{"num_hidden_layers": 9, "hidden_size": 192, "num_attention_heads": 6, "num_key_value_heads": 6, "head_dim": 32, "intermediate_size": 768, "vocab_size": 704, "hidden_act": "gelu", "norm": "layernorm", "norm_place": "pre", "norm_eps": 1e-05, "positions": "rope", "rope_theta": 10000.0, "rope_fraction": 0.25, "qk_norm": false, "attn_scale": 0.177, "bias": "none", "tie_word_embeddings": false, "parallel_block": true, "init": "uniform", "init_std_qkv": 0.0257, "init_std_o": 0.00607, "init_std_up": 0.0257, "init_std_down": 0.00303, "init_out_by_depth": true, "optimizer": "muon_variant", "learning_rate": 0.00152, "lr_mult_o": 0.862, "beta1": 0.95, "lr_head": 0.00309, "max_grad_norm": 1.0, "warmup_steps": 200, "schedule": "wsd", "decay_fraction": 1.0, "decay_shape": "linear", "final_lr_fraction": 0.0, "batch_tokens": 8192, "max_seq_len": 384, "doc_mask": true, "train_tokens": 107600000, "max_steps": 13135, "dataset": "wikipedia_en"}
MLP neurons of a small language model. Each row is named by its layer, matrix (down: output weights) and neuron, and shows model dimensions 64-191. Each number is 128 + 32 x the weight over its row's rms, rounded and kept within 0 to 255. Numbers have three digits each.
After each neuron's rows, "fires before" lists the tokens most often just after its 100 highest values on Wikipedia text that the model never trained on.

L6.down364:107169116189147071050195131140112097146162109133143116062128124180103116128127121177142157126159179139153097135103150083189111116088058210100103156112129100118118165171147129088109153111155121172118141127156140136177153115225080117119151110127155125086139144119158151120129134081123107061084101125111132117110121083095111130172125135156134132067132120095122137170133151116102118120115
fires before: "-", "ach", "ast"

L6.down151:169123130156153091093133122113146155098083092152162181145089122179147086077105075171147146060140209166118104150127126163074194190129123062141134105147122161096101122165168129128141128090145093117096110109157130127091199119165157230074169122139126164104085122122153118108142139171176169155158119135141153167138113192185112121124103155174068175120051146116105059066104109104120158086127
fires before: "ober", "an", "ust", "u", "nt", "ct"

L5.down294:081134110119089198159125116145198146087149095142085117135177173079144112128120144115155140135117134160176132142113111188114149074095075165112164086156149133131133166139177126130109133162161145115071174136138155103131155127107092129082091114124121158100175103102079146112150103110219115134115160092124097085127137116158165113131111067150085140008124155136081106124063167073122152140150
fires before: "==", "The", "===", "In", "A"

L5.down179:153112114123129170073158101122097112127198093143128143076088145106173074122135124145081167089165119111101117181155134129105093163141154078130140150087170178123118134118133123064140094145086089148074093146110114142136178101093115126114087146087092165113094188116149196160141141137158167128112079185098138077159153183153106118151088151103092139100078093152144134106080112146141092139107
fires before: "d", "al", ":", " P", "end", "om"

L5.down562:152167171126064173123125074099103110155118132103160132157160050105133152127123122075064117104153130155131139148124148102118077108127140135132120200117103128136148151151143120121116136123124165100065080147131100104131166117111142106085117122076077163122099134113036068169174116064120126139151073175088151065126159111113153146091146153201158117137089202112195129172069176105152141124110
fires before: "ue", "ing", "s", "y", " -", "k"

L6.down201:144090134137175152130076224102134164125087060154108118088096122112182139188058113132161175127101082136142124121088157180134101049125150099088132166129172118116121067138163027154128153083177108130127099115075103117165065084144161157108168059158144192156053107131202115147110167093092145163094135135112152108136102101131129163146153125128140166124114084177127130130113110177139196129156
fires before: "ot", "ow", " ", "ight", "m"

L6.down28:156130163088131138125137132175087114208112101095182134133074164108120119122165129119061123098158135183097133069149146132067177097081129157104090188142193075181145121140088126135122110142110167188092125113131048160123149099103095123137155078145129143170179161141155075124104144122175116129129070111124145132170196094158173155105177157070113079148145158135150034108114090125106157162110
fires before: "ub", "g", "ass", "os", "a"

L5.down715:084112113119125154135142085138082106138121149105149163141124108228137114114209146171115088120040128174136097130112149135120173111132127136119163150094115131088057139125160116143158174152120124142161114153107140120104095137142166092106142161123107133058120109115140156129150090126112148147098145113143117189092174129136131081072108126159147176080173111073109120051139161098142145182114
fires before: "il", "N", "ical", "p", "ous", "it"

L6.down384:143087129089122136177176151105223125101141112108182179084109196161134183087087111089100139156102157143071152170136118150155083137119141187070069105117114148107114102130146110111154184184088154121128084087111087086099111085053100097104125095134142129148096122105152150125096129092132129132122115099111126127166160118093107083077135089113112192192109115161136131153065146124119203166129
fires before: "ber", "b", "g", "h", "pt", "ge"

L6.down431:127173145133113113074130135138119146152108171142122108099127113121213085173133112166117083104093138090122163138133153125142102101141062167111112123114137122074170156135137090104108176167123136114141096112143131154152053127122076122120103072141101114168182152081154113117175153100128147110107099094169095143211154081149117139126103117112067116128083152097161115122145171120107169124061
fires before: "ot", "x", "el", "ber", "mer", "m"